python train.py --n_layer=12 --bias="all" --init_std_up=0.0141 --dataset="wikipedia_en"
MLP neurons of a small language model. Each row is named by its layer, matrix (up: input weights) and neuron, and shows model dimensions 80-175. Each number is 200 + 20 x the weight over its row's rms, rounded and kept within 0 to 999.
After each neuron's rows, "fires on" lists the tokens most often at its 100 highest values on Wikipedia text that the model never trained on. A number after a token or word is its count.

L4.up559,203,230,149,191,205,224,186,164,214,186,238,214,195,188,154,228,249,207,171,221,175,194,228,214,194,205,214,213,157,198,214,196,247,204,200,190,157,215,200,219,166,209,231,214,205,212,196,193,186,168,174,200,215,234,212,162,196,184,192,192,198,194,195,208,211,212,214,221,159,224,181,202,176,208,196,215,191,182,210,194,233,200,174,209,200,201,206,214,211,183,237,141,181,230,193,229
fires on: "der" 26, " film" 15, "de" 7, " Championships" 7

L7.up583,185,193,266,198,236,211,167,210,208,191,207,188,228,189,198,228,204,207,225,180,202,193,190,201,214,182,202,194,209,188,219,278,201,207,197,220,171,197,183,194,202,206,197,198,193,232,194,197,173,193,182,211,195,211,214,206,207,215,178,227,210,192,205,199,210,174,223,183,177,187,204,192,198,183,287,196,212,193,208,190,226,225,207,181,205,229,217,199,185,181,218,194,169,188,226,190
fires on: " un" 22, " so" 14, "," 6, " sur" 5, " sub" 5, " per" 5

L9.up90,207,205,231,226,218,203,197,172,201,234,178,187,177,186,202,205,202,175,188,183,191,211,172,202,212,208,215,202,215,200,208,203,188,212,213,207,190,238,205,184,210,187,231,154,200,231,190,198,188,201,229,244,186,163,197,184,200,198,241,195,235,176,185,200,204,191,227,202,174,233,204,216,218,195,220,178,216,199,191,201,198,158,213,214,187,173,186,175,185,199,190,228,197,180,213,169
fires on: " for" 22, " to" 13, " in" 11, " compris" 4, "ora" 4, " =" 4

L3.up618,239,187,178,153,228,187,190,210,210,189,165,191,265,186,201,195,156,185,140,227,173,169,219,227,200,220,190,207,190,169,179,199,234,173,227,217,207,214,191,217,240,202,229,185,189,169,207,200,164,214,214,199,202,214,226,203,186,175,228,204,200,189,237,215,211,206,202,209,228,206,187,208,180,202,196,211,183,141,177,230,191,209,189,200,219,225,195,206,186,202,233,198,212,189,222,209
fires on: "op" 23, " novel" 13, "ook" 8, " IV" 6, "odes" 6

L4.up233,222,199,219,180,191,173,233,175,203,213,165,179,183,210,193,230,199,200,198,182,174,199,201,212,237,159,193,185,194,182,225,202,202,178,226,182,168,232,204,169,225,184,192,239,189,166,223,188,223,196,188,181,189,187,175,207,218,199,195,229,187,195,185,190,190,236,183,173,195,216,223,184,200,232,227,198,193,185,199,195,187,206,213,199,238,188,197,222,190,206,184,210,186,212,268,190
fires on: " as" 23, " young" 13, " just" 11, " most" 5, " te" 5, " Outstanding" 4

L3.up142,204,188,211,178,208,180,220,176,215,226,205,222,212,183,213,203,220,208,202,209,189,174,213,242,211,186,187,213,223,185,186,176,191,208,171,206,217,228,205,196,231,240,211,186,174,210,200,196,212,193,165,208,188,197,201,184,173,190,160,211,202,202,183,206,214,168,179,190,194,245,153,190,180,233,249,195,185,163,171,202,216,193,227,227,181,190,190,212,192,223,222,201,216,205,216,211
fires on: " No" 44, "No" 12, " known" 9, " referred" 4, " correspond" 4

L4.up627,207,175,190,238,202,227,185,215,194,233,179,217,212,208,204,216,206,193,213,223,170,188,217,206,165,204,191,184,225,171,188,195,187,183,204,220,207,191,205,215,200,223,188,187,212,216,246,223,183,193,224,195,197,222,234,188,194,229,221,181,218,186,204,178,199,195,203,207,202,194,201,176,216,198,212,192,182,202,184,214,215,216,145,211,208,205,198,193,210,247,195,215,240,230,233,201
fires on: "ig" 41, "ade" 11, "di" 6, "isi" 5, "ed" 5

L6.up734,209,257,236,210,208,212,214,187,221,184,186,184,212,192,212,215,213,217,183,227,169,167,181,211,199,177,210,173,175,190,188,205,194,191,207,171,178,197,233,200,191,222,180,156,163,235,188,207,204,177,182,182,185,201,190,199,221,197,208,229,180,210,203,207,200,205,208,193,197,242,165,204,197,187,209,224,226,183,206,219,234,191,225,242,180,210,221,209,236,229,193,212,172,208,177,194
fires on: " a" 27, " I" 15, " 2019" 7, "I" 7, " 1999" 5, " Type" 4

L3.up583,225,203,215,202,225,184,191,218,221,181,260,197,208,198,212,244,166,202,166,211,164,149,222,200,217,231,184,234,192,175,169,197,187,179,217,195,206,204,225,233,182,135,155,211,212,211,208,202,184,184,207,197,206,193,189,170,211,182,225,188,213,207,200,198,230,172,230,225,216,189,185,220,202,222,188,183,209,197,190,169,177,203,196,211,236,220,203,193,222,148,215,222,185,211,179,196
fires on: " 1" 26, " three" 8, " 1st" 6, " title" 6, " either" 5

L3.up32,206,196,192,185,205,220,218,206,177,196,190,197,236,191,211,198,206,223,168,221,187,219,175,185,227,236,180,177,219,172,179,215,217,227,215,195,230,205,188,206,215,217,219,187,218,197,225,229,186,220,195,191,190,177,229,192,190,189,195,193,215,185,185,212,215,171,227,220,192,161,223,214,212,179,186,201,212,207,227,204,193,187,175,192,230,195,191,224,183,175,187,201,223,190,207,172
fires on: "ist" 34, "ng" 12, " against" 11, " Win" 6

L6.up735,208,210,189,204,211,196,193,192,180,202,197,211,209,208,160,176,172,192,137,198,199,216,150,205,184,208,205,199,193,186,197,218,205,207,175,198,207,211,216,206,216,217,201,229,191,221,211,265,135,167,184,207,191,177,212,192,190,200,204,193,190,246,175,206,242,216,174,215,186,227,174,214,226,222,207,191,251,202,186,210,190,207,195,214,156,187,221,197,211,196,210,202,245,198,191,219
fires on: " Re" 15, " res" 11, " rem" 9, "\"" 9, " Ex" 6, " Yes" 5

L3.up272,200,180,249,195,194,163,206,221,213,164,215,185,220,208,212,151,187,202,190,210,211,177,179,223,220,197,199,229,197,195,201,207,196,192,172,208,202,234,205,220,194,170,204,240,213,202,168,208,199,220,153,198,193,193,199,192,192,210,213,184,192,192,233,222,198,206,176,203,184,168,189,192,225,220,177,185,190,165,189,198,197,172,203,206,243,204,236,180,212,183,224,217,228,222,227,205
fires on: "log" 25, "ut" 15, "rit" 13, "S" 12, " sc" 10, "it" 6

L6.up42,203,212,211,205,185,231,229,201,153,193,183,230,216,214,201,227,211,180,206,193,205,178,199,155,176,221,197,240,203,213,174,200,159,185,233,205,210,173,211,205,190,197,190,189,242,176,204,204,179,188,221,231,196,195,196,205,189,196,248,211,221,198,231,199,209,201,209,168,190,182,209,195,158,236,193,186,185,194,209,194,184,204,214,228,232,193,199,208,183,197,181,198,163,222,207,187
fires on: "." 19, " where" 13, " gra" 8, " div" 7, " Div" 5, "lu" 4

L4.up654,210,249,197,201,194,190,165,215,209,204,220,240,194,198,194,180,212,166,195,170,189,226,191,216,160,242,221,222,199,240,196,220,190,219,168,185,205,215,182,199,182,157,204,224,204,196,204,181,206,201,211,215,217,184,209,172,233,187,202,189,210,218,234,208,212,176,180,188,201,197,195,157,193,214,190,168,223,196,214,186,215,187,183,224,202,171,220,229,195,207,207,190,203,192,208,189
fires on: " is" 27, " Go" 10, "lla" 6, " author" 5, "tha" 4, "K" 4

L3.up645,237,195,192,181,200,209,213,222,221,206,215,225,205,207,222,248,162,186,211,191,192,186,211,201,185,240,162,192,174,198,196,234,222,212,193,206,205,212,197,176,208,204,194,225,203,158,209,180,175,223,198,198,186,204,218,197,206,196,189,199,222,183,183,205,197,208,188,152,225,204,197,205,207,164,231,177,218,199,193,232,217,220,224,217,179,187,207,214,204,209,191,196,187,151,221,192
fires on: " I" 23, " R" 14, " Is" 12, " Has" 7, " want" 5, " reason" 4

L6.up566,200,208,196,194,193,214,224,169,233,237,156,239,202,208,196,192,180,218,229,205,232,177,200,246,184,215,162,209,185,203,190,215,216,186,218,219,195,218,201,227,200,203,209,201,181,218,213,249,234,227,192,201,196,168,221,227,215,218,201,209,197,210,211,215,219,226,238,191,198,219,252,215,234,186,207,200,219,167,187,225,221,206,234,188,213,207,215,185,168,178,202,187,193,250,210,216
fires on: " M" 50, " L" 12, " CA" 5, "rac" 4, "lis" 4, " Pal" 4

L9.up16,216,189,180,191,220,187,197,221,197,213,191,209,223,153,182,220,177,185,197,193,174,218,225,184,210,226,175,225,194,153,197,184,209,211,215,175,208,217,220,216,204,206,160,186,203,207,225,193,156,179,213,219,172,158,222,194,204,145,199,181,197,185,206,200,204,190,203,196,180,215,209,225,234,201,204,241,189,218,184,197,175,242,184,186,181,204,194,188,155,182,194,188,211,174,205,167
fires on: " by" 38, " as" 10, " with" 6

L7.up456,206,201,207,212,225,199,182,188,197,224,200,176,161,209,195,194,198,164,180,167,195,206,191,207,211,195,210,194,191,206,206,225,195,178,192,207,223,231,192,195,195,191,220,206,212,212,202,198,195,185,235,197,265,201,199,211,236,248,207,153,216,166,189,202,203,184,226,226,186,192,206,249,180,187,215,208,202,185,179,209,202,195,225,196,200,225,195,197,214,244,198,189,175,214,193,200
fires on: "\n" 40, "\n " 11, " Ts" 4, "hes" 4, " and" 4

L7.up153,223,185,230,186,216,191,181,177,189,189,196,181,189,215,213,188,204,215,180,226,204,169,192,202,197,189,213,204,190,194,223,238,215,166,202,194,201,141,193,210,197,212,185,199,200,209,202,222,190,200,224,203,204,203,184,199,173,166,205,211,208,145,193,198,227,151,177,201,199,206,182,202,156,213,197,208,195,210,164,209,238,174,196,212,189,226,177,204,218,222,180,190,174,242,235,169
fires on: "s" 48, "de" 5

L4.up499,195,197,201,201,170,175,184,174,194,199,200,172,219,198,186,217,224,169,205,237,214,229,181,193,187,196,210,207,162,200,219,195,213,241,182,220,226,243,190,189,228,199,233,239,187,213,217,212,213,196,200,225,200,206,253,208,226,222,185,184,176,161,178,211,195,216,196,207,181,209,202,193,177,220,197,161,232,240,216,208,194,186,203,197,226,205,215,228,201,203,228,208,182,204,191,198
fires on: "ed" 26, "J" 18, " Rand" 7, " en" 5, " j" 4

L9.up151,184,194,205,204,235,201,184,229,209,195,167,211,218,196,180,213,199,187,197,205,249,210,183,214,211,164,185,196,173,177,204,176,222,227,186,159,208,178,164,203,199,203,193,179,174,186,205,176,208,194,221,177,181,220,174,186,213,193,195,217,158,195,221,206,195,213,206,206,194,202,201,201,167,223,188,216,171,199,190,207,189,199,161,184,232,185,180,154,197,184,186,181,203,218,198,183
fires on: "-" 75, ":" 8

L6.up236,191,213,162,190,201,234,180,184,182,243,225,199,202,200,188,184,176,202,169,191,154,253,212,220,191,198,205,242,212,188,214,179,168,196,195,162,170,195,203,204,201,171,188,181,227,199,191,209,179,183,182,183,212,222,196,173,200,206,245,165,202,175,219,197,212,184,196,184,200,182,205,194,201,200,222,226,222,179,183,220,209,228,172,183,198,209,197,166,198,237,217,189,168,184,248,199
fires on: "th" 21, " comp" 17, "'" 11, " Comp" 7, " Force" 5, " Second" 4

L6.up615,199,191,207,197,183,213,206,215,208,218,221,181,175,228,204,203,211,160,183,193,225,232,187,193,199,159,198,177,185,205,217,252,205,202,253,223,220,184,228,173,196,206,178,209,190,194,164,186,178,214,197,213,190,177,217,184,154,210,205,208,192,217,179,206,203,198,176,207,210,248,199,204,187,214,189,167,230,189,230,207,202,212,206,180,211,252,183,180,203,161,212,209,240,188,223,207
fires on: " (" 34, " club" 11, " Center" 7, " Kn" 4

L6.up529,226,221,204,192,190,222,218,181,232,193,169,194,192,195,212,188,205,217,222,182,226,207,213,237,190,212,203,221,208,209,186,190,207,215,200,196,180,179,211,199,199,222,221,198,182,195,169,198,204,220,195,165,203,195,210,245,240,202,218,160,199,183,220,204,174,217,160,211,190,204,198,225,172,190,221,247,225,223,188,183,240,204,197,148,209,228,211,189,178,209,203,167,251,173,180,191
fires on: " comp" 20, "ric" 8, "ant" 7, "lt" 6, " Nom" 5, "ti" 5

L4.up546,217,194,180,193,170,174,168,180,165,162,210,201,229,176,217,225,217,229,183,227,226,182,206,209,227,189,189,182,203,194,203,237,213,210,212,187,233,220,209,191,189,206,191,221,191,192,174,230,204,197,203,183,207,211,208,175,205,201,204,206,184,184,194,189,202,206,195,169,185,200,189,163,197,190,184,202,212,205,213,192,215,198,188,202,206,210,221,180,203,245,197,201,196,197,200,192
fires on: "de" 11, "re" 10, "em" 10, "in" 9, " Inst" 5, "di" 5

L4.up56,228,195,202,192,202,216,170,192,214,226,187,184,183,208,217,198,203,207,222,169,192,185,201,207,177,237,187,216,194,200,179,193,205,203,187,204,197,173,183,212,199,206,231,190,190,208,239,221,231,192,218,216,219,172,215,180,182,205,231,228,208,208,245,223,185,219,164,235,200,186,237,213,205,215,220,161,214,175,179,181,206,159,188,230,160,215,192,199,206,235,193,223,195,199,169,199
fires on: " |" 37, "\n\n" 12, ")" 11, "/" 6, "|" 5

L7.up269,178,226,199,202,200,248,196,204,245,206,250,200,199,203,195,209,214,210,204,201,235,200,219,175,193,196,202,174,193,221,203,200,198,200,153,198,202,199,231,170,197,156,172,142,224,195,198,201,198,228,191,227,203,240,222,258,197,202,229,203,203,199,204,248,202,203,205,201,204,198,233,192,192,218,203,176,247,196,204,204,203,194,199,212,216,196,196,240,223,200,166,218,208,198,202,206
fires on: " th" 15, " b" 15, " conc" 7, " gu" 7, " disc" 6, " comment" 5

L9.up265,197,181,181,204,202,195,206,230,157,186,151,215,200,163,204,197,220,210,210,215,184,256,213,176,214,193,213,184,178,166,226,213,224,210,210,207,217,235,208,195,186,199,200,170,188,189,200,184,185,205,201,215,172,209,240,178,208,196,162,198,219,205,181,236,189,179,192,189,207,177,210,221,201,201,233,205,220,223,179,220,206,154,163,203,220,220,165,168,202,233,205,213,218,183,213,185
fires on: " (" 35, " \"" 11, " '" 7, " imp" 6, "ea" 4

L7.up224,249,177,192,193,199,144,192,165,238,204,239,200,198,209,199,198,171,199,203,199,168,203,190,121,204,218,225,185,199,228,209,197,194,199,196,172,194,199,173,161,193,207,198,198,152,208,199,187,194,207,196,227,200,183,215,156,203,202,236,194,204,208,194,178,198,199,197,200,203,193,177,199,200,189,197,174,202,203,194,155,200,207,202,240,238,199,196,225,186,206,259,195,204,202,204,198
fires on: "-" 34, "и" 10, "cc" 7, "br" 5, "sq" 4, " Mac" 4

L6.up486,203,173,246,192,190,206,233,226,235,196,198,199,182,231,194,246,239,243,205,202,222,215,178,178,216,223,246,187,217,189,208,199,197,201,160,198,193,218,195,234,205,201,204,160,196,197,204,178,188,154,226,222,189,192,186,203,193,178,184,211,186,218,164,201,209,192,213,152,182,189,178,210,186,187,231,203,160,198,191,210,223,223,205,185,220,207,209,211,237,231,224,188,204,203,174,228
fires on: " up" 18, "In" 10, " Trans" 9, " prep" 8, " ref" 5

L6.up142,209,202,197,204,205,201,194,172,196,181,198,192,207,228,193,179,159,225,205,196,182,194,186,208,185,189,187,198,152,179,204,207,211,171,193,226,198,198,188,244,218,203,173,234,243,203,197,217,219,197,210,207,188,201,193,198,198,223,185,204,207,209,204,172,186,216,175,201,218,232,195,226,247,216,192,164,240,187,213,182,168,184,192,179,156,224,183,204,190,168,237,188,200,202,176,201
fires on: "ea" 17, " Ward" 16, " served" 7, " Hus" 6, "esa" 5, " Brown" 5

L7.up30,192,204,231,218,238,191,181,197,205,204,174,178,211,197,195,227,210,156,186,175,181,159,198,209,203,190,190,203,252,173,206,229,213,211,214,189,235,211,225,204,194,193,200,202,190,184,169,209,248,203,206,197,230,197,167,199,216,225,211,198,213,213,214,204,236,210,212,204,198,193,191,230,204,210,239,204,198,166,215,203,211,204,204,180,185,209,236,195,205,218,180,196,177,207,188,228
fires on: "\n" 45, "," 27, " and" 19

L6.up572,189,204,197,173,188,193,196,191,171,208,213,202,193,196,211,175,201,185,155,185,207,172,215,210,195,204,177,224,232,173,194,160,202,199,203,184,195,212,207,124,188,197,205,193,197,201,204,203,209,160,197,225,202,197,187,168,194,203,196,167,213,194,210,216,216,168,202,201,218,221,178,216,218,216,228,211,191,192,180,190,200,188,193,184,195,198,203,180,167,202,174,203,200,182,215,225
fires on: " it" 19, "ment" 18, " this" 8, " ent" 6, " Nom" 4, "mp" 4

L7.up545,203,200,221,184,237,194,211,198,199,208,205,197,230,201,205,207,203,186,207,144,186,172,216,197,233,175,206,197,219,171,191,173,189,205,197,193,210,200,201,200,214,205,184,206,171,176,158,210,210,183,156,208,181,196,177,227,188,224,197,192,183,222,196,191,221,156,186,162,208,209,204,196,215,203,203,203,201,184,211,196,170,234,241,218,191,162,236,199,217,224,176,199,189,187,239,217
fires on: "\n" 33, "|" 14, "born" 4

L3.up496,223,203,207,182,233,176,177,174,191,227,207,187,184,205,193,191,176,197,206,221,187,217,205,209,214,238,194,205,202,217,222,165,178,238,210,161,194,235,192,200,173,167,202,182,199,222,175,193,171,228,191,212,213,192,192,199,207,213,212,227,214,211,218,199,213,171,183,203,131,180,215,225,189,162,179,208,217,212,215,220,208,196,216,177,217,174,205,160,200,192,238,194,228,204,262,218
fires on: " season" 23, "=" 22, " ever" 6, " week" 5

L4.up302,230,176,178,201,201,200,189,240,225,181,178,192,213,169,193,197,247,177,210,200,234,218,194,209,233,205,218,217,182,192,264,190,212,180,190,180,245,210,167,248,181,205,201,209,233,232,199,209,220,201,205,198,193,197,208,193,201,210,169,212,179,181,181,194,188,226,189,192,206,211,211,181,202,200,226,170,174,186,204,162,196,192,212,210,192,210,217,189,223,201,210,216,200,211,202,220
fires on: "th" 19, "po" 12, "ache" 10, "fo" 7, "H" 6, " Academy" 4

L6.up36,196,203,220,193,194,188,228,219,171,180,215,173,207,225,209,221,203,193,212,192,206,205,208,238,155,194,206,213,200,211,202,239,216,181,216,201,190,216,203,190,195,208,205,205,182,168,220,171,201,168,176,216,190,175,192,225,209,203,190,241,202,207,205,181,195,188,201,173,213,199,209,218,196,181,220,183,216,174,217,188,221,258,216,170,239,224,168,192,191,223,198,184,193,212,221,212
fires on: "d" 19, "ate" 11, "ated" 10, " year" 5, " place" 4, "ed" 4

L6.up7,166,225,170,213,192,212,189,202,179,223,193,255,226,214,207,201,193,189,182,184,205,185,171,157,194,168,187,206,198,217,195,215,201,210,192,210,204,179,240,217,164,235,209,225,188,187,213,231,212,212,203,211,201,187,146,202,193,191,154,216,209,217,205,237,219,210,197,220,190,229,179,202,219,229,168,210,202,206,225,219,186,175,173,201,193,201,200,227,182,236,233,207,190,202,201,221
fires on: " I" 24, " A" 13, " Ex" 10, ":" 8, " Over" 5

L4.up728,222,206,195,207,183,222,220,192,217,179,183,205,202,219,209,178,209,193,204,227,212,214,181,220,203,203,230,141,220,207,208,226,207,202,175,185,237,202,181,213,216,198,241,198,221,162,163,213,175,146,192,191,201,226,178,158,178,178,209,198,216,203,174,179,191,208,235,225,214,197,214,194,203,214,182,221,208,190,222,241,199,188,224,229,209,204,200,214,198,220,200,195,238,193,139,201
fires on: " turn" 11, " came" 10, " Inc" 9, "ua" 8, " pos" 8, " Jr" 6

L3.up426,235,156,205,231,209,172,192,240,166,212,182,230,190,162,221,208,179,205,226,205,212,176,229,229,193,255,202,189,179,196,197,190,199,227,208,225,190,222,196,173,204,199,229,224,173,201,185,182,178,197,154,175,178,185,183,158,218,193,222,242,222,194,194,211,212,166,194,214,220,214,205,233,231,192,221,200,184,193,189,202,224,190,236,228,193,194,217,219,190,197,213,205,211,187,218,233
fires on: " this" 25, "ora" 10, "\n" 10, "ii" 7, " under" 6

L6.up12,213,172,218,184,193,223,213,185,204,227,204,192,203,203,204,201,231,214,212,192,140,192,214,189,208,195,197,209,202,173,199,202,183,192,228,212,215,202,237,205,169,183,197,202,205,218,216,207,184,208,145,146,204,178,211,204,249,209,200,204,218,195,170,209,199,210,243,199,207,217,173,218,217,189,194,192,213,221,181,218,201,194,235,222,190,195,196,151,220,186,155,206,235,222,230,185
fires on: "|" 38, " it" 36, " statistics" 4

L6.up138,232,220,226,202,240,206,192,195,190,200,190,190,193,200,195,235,190,217,175,235,199,179,201,245,180,171,198,193,197,217,189,192,221,218,170,192,159,162,238,172,229,218,191,152,210,215,203,186,223,160,169,225,195,215,169,190,185,204,228,192,184,160,187,164,213,191,247,174,177,193,164,194,194,188,219,198,194,235,172,165,204,176,220,176,196,217,195,245,218,192,189,195,182,209,219,210
fires on: " un" 34, " film" 9, " super" 9, " dist" 7, " films" 6, "ti" 5

L3.up726,206,205,173,183,232,231,213,201,192,240,217,177,202,232,192,186,162,216,152,178,220,200,196,216,223,210,189,251,180,223,245,190,189,203,205,153,206,194,205,226,174,186,179,202,233,198,223,210,230,224,215,222,198,217,181,164,236,189,195,182,194,219,207,184,200,181,231,207,210,229,207,200,180,219,212,169,209,183,193,197,204,198,193,183,218,156,196,237,194,174,198,211,194,183,191,187
fires on: "gan" 15, " 64" 14, "yan" 9, "ula" 7, "rix" 7, " Lin" 6

L4.up562,212,198,182,187,193,176,204,195,219,166,169,220,209,212,201,229,174,217,227,181,194,205,220,223,224,179,183,192,187,157,194,169,208,239,217,188,180,244,215,147,195,180,215,204,229,170,214,202,186,195,178,184,208,199,188,194,210,178,229,219,210,217,205,229,218,201,178,199,205,230,203,220,211,226,196,197,204,196,207,232,181,177,173,222,229,159,179,229,195,205,158,209,169,238,175,192
fires on: " Netherlands" 12, " also" 12, " As" 8, " Tamil" 7, " character" 6, " Actress" 6

L4.up309,215,217,185,222,212,204,190,212,189,212,206,201,222,179,209,234,219,208,189,204,221,226,227,233,207,169,178,209,199,179,191,188,225,216,245,211,191,160,203,201,192,223,211,211,170,158,219,208,214,212,226,205,172,196,172,178,163,204,184,184,185,192,192,212,225,188,191,188,193,190,189,202,199,202,179,209,195,215,237,211,205,186,188,233,203,228,187,178,206,185,196,201,182,204,187,220
fires on: " —" 35, "—" 21, " as" 6, "-" 5, " Ins" 4

L3.up248,210,184,183,215,225,176,169,205,217,214,193,229,211,170,167,224,204,221,189,217,209,179,151,193,239,209,174,199,201,204,189,268,207,207,201,197,200,230,162,162,185,180,222,195,155,184,209,192,191,181,222,196,199,191,202,202,199,180,195,190,185,204,237,169,193,173,199,191,225,181,211,207,216,207,166,188,179,154,216,196,215,160,234,210,189,197,210,155,207,147,231,231,201,185,175,238
fires on: " not" 31, " public" 20, "vers" 9, "-" 8, "it" 6

L3.up340,187,183,198,253,209,217,176,209,177,214,209,198,219,212,228,202,217,211,209,208,218,221,160,229,221,208,229,218,187,176,232,230,197,155,204,205,178,204,221,183,229,157,174,208,203,181,189,187,205,172,194,199,218,185,197,173,238,191,188,200,201,177,214,195,193,157,201,206,218,181,191,186,182,214,170,200,183,169,189,241,216,199,215,208,172,182,192,196,188,190,176,196,230,209,223,226
fires on: " South" 19, " for" 11, "ora" 7, "bour" 6, " home" 6, " south" 6

L3.up412,199,184,212,200,249,195,200,200,190,225,212,194,206,184,204,203,221,169,206,171,211,221,227,206,224,208,209,226,188,224,219,209,200,192,188,162,180,201,175,234,224,236,199,192,197,209,209,208,212,199,226,194,204,176,189,181,189,220,220,185,223,220,247,215,219,203,152,214,206,188,186,166,173,214,202,211,192,186,203,171,207,159,163,207,184,240,218,219,185,196,190,212,186,218,152,202
fires on: ";" 23, ")" 16, " •" 15, "\n\n" 15, " →" 4, "ed" 4

L9.up441,187,198,186,190,222,174,171,158,192,189,230,175,201,229,222,193,170,217,174,173,193,209,174,208,200,172,172,183,222,185,176,212,223,190,211,239,198,207,187,208,196,177,192,194,184,171,218,219,203,184,203,224,181,194,201,221,157,197,229,232,235,160,229,209,238,187,162,236,221,213,228,230,198,191,154,200,171,208,181,201,221,178,210,233,193,209,183,214,182,206,179,192,179,195,220,213
fires on: "s" 64, "als" 4

L6.up288,170,177,205,186,187,190,177,206,111,228,198,214,193,187,170,188,189,206,216,189,209,191,218,226,216,182,210,204,210,203,167,252,213,167,201,223,239,180,247,204,227,196,193,226,231,191,195,226,188,259,208,211,208,165,202,194,209,214,213,172,185,184,215,198,179,180,208,224,184,229,220,178,200,226,203,207,234,213,209,160,179,183,199,189,208,210,173,166,195,193,208,204,214,149,213,185
fires on: " (" 73, " Dr" 6

L9.up603,216,168,178,174,245,206,229,222,193,156,209,211,208,197,194,191,205,220,197,174,190,192,218,221,202,181,165,239,191,186,226,181,188,227,216,196,187,164,229,183,163,206,181,205,209,210,183,184,156,214,219,176,216,188,180,194,226,194,181,216,180,203,251,210,221,226,186,213,163,198,186,232,225,182,167,167,185,199,224,199,191,189,251,217,206,189,194,229,200,161,183,226,222,178,222,154
fires on: "–" 29, " her" 15, " his" 9, " and" 5, ")" 4

L3.up446,198,207,225,207,198,208,198,219,220,234,208,180,224,170,203,192,177,176,167,212,154,206,206,169,219,210,183,237,174,224,209,238,187,185,198,194,211,207,223,180,192,237,196,209,219,201,206,197,195,168,187,191,216,184,225,176,207,193,166,200,242,194,221,197,197,201,227,202,211,204,181,225,187,235,221,161,230,196,197,185,200,218,155,193,173,206,207,224,187,200,201,217,232,207,221,196
fires on: " by" 18, " against" 10, "te" 10, " Win" 6, " on" 6, " other" 5

L6.up212,193,187,191,218,206,206,198,227,172,233,188,219,202,194,194,197,208,237,205,206,154,197,176,206,173,220,218,223,209,183,195,222,210,185,159,183,208,151,200,189,194,177,197,208,193,174,181,193,166,196,203,208,209,179,165,235,188,189,203,166,189,182,178,179,195,180,187,225,223,201,210,192,206,193,204,164,198,195,202,215,196,190,189,155,228,193,199,179,185,204,209,210,212,160,244,200
fires on: " comp" 15, " Comp" 11, " Red" 10, " Ass" 9, " (" 6

L4.up681,170,199,204,187,210,223,189,188,250,187,198,195,187,171,189,183,180,194,218,224,190,216,192,202,223,176,162,170,181,183,178,211,187,248,244,178,211,191,182,199,215,201,218,217,197,179,214,204,204,198,230,203,191,155,201,202,166,219,159,204,172,237,218,227,224,194,171,211,172,174,205,203,212,220,220,166,188,209,205,190,195,181,172,251,235,151,211,202,193,174,184,193,222,238,224,184
fires on: ":" 35, "′" 14, "—" 11, " served" 9, " UTC" 5

L6.up118,239,225,204,210,168,188,206,231,196,167,176,259,203,196,189,192,181,223,208,207,186,174,220,221,193,173,217,208,173,186,219,223,155,206,206,170,189,206,191,209,163,215,178,234,193,253,228,219,179,152,171,212,194,216,222,187,185,196,165,221,209,214,191,209,207,222,217,194,203,227,202,209,204,210,181,180,199,209,204,214,228,220,204,200,191,162,196,184,228,203,159,216,209,206,220,196
fires on: " cl" 14, " rem" 13, " ass" 10, " st" 9, " Pres" 6, " res" 5

L4.up739,211,227,205,205,168,221,223,187,217,235,198,173,166,208,206,184,217,257,192,224,207,170,211,188,205,186,229,214,225,204,213,238,189,198,228,209,212,180,205,180,207,190,207,219,202,182,199,181,196,192,185,253,221,180,216,201,202,179,218,189,174,191,216,217,180,202,205,159,180,194,198,217,225,199,203,187,170,219,225,206,187,223,250,179,206,183,207,209,190,212,196,194,227,206,213,195
fires on: " Team" 20, "rop" 12, "year" 11, "to" 6, "cho" 5

L9.up55,192,188,218,203,190,232,202,213,215,187,188,175,208,206,207,216,214,220,185,213,203,173,224,222,175,170,210,188,195,211,198,234,232,216,163,168,211,207,203,237,222,214,191,174,167,177,214,200,205,207,223,173,196,220,189,218,202,197,187,222,193,212,203,216,208,203,172,189,198,190,191,227,175,218,179,217,206,181,225,189,190,188,198,209,218,182,208,211,216,214,215,190,195,177,187,193
fires on: "-" 17, "8" 11, "k" 8, "6" 6, "5" 4, "7" 4

L3.up181,215,200,198,187,204,213,217,186,157,216,193,196,234,178,214,202,196,236,163,202,210,197,170,182,254,232,183,187,198,175,185,226,246,243,223,200,232,209,198,203,221,215,210,207,218,199,226,227,190,223,224,197,190,168,215,172,199,176,211,197,213,199,171,201,222,171,227,213,189,153,225,229,208,175,190,182,220,211,224,184,197,204,165,184,228,182,183,236,196,188,178,201,188,201,203,168
fires on: " by" 42, " with" 22, " featuring" 6, " compris" 5, " into" 5, " includes" 4

L3.up594,207,211,191,193,231,192,205,213,213,182,180,200,174,184,182,188,207,180,165,200,181,185,187,217,226,194,195,224,181,187,227,231,195,204,224,224,229,193,193,200,218,212,183,184,195,142,194,215,178,185,233,175,232,201,190,174,217,191,208,221,186,207,169,210,196,196,166,208,205,189,188,160,180,211,217,177,223,230,223,212,219,168,196,242,225,169,185,216,170,186,225,218,173,202,198,207
fires on: "fa" 18, " Fa" 13, "ina" 11, "ana" 10, " women" 8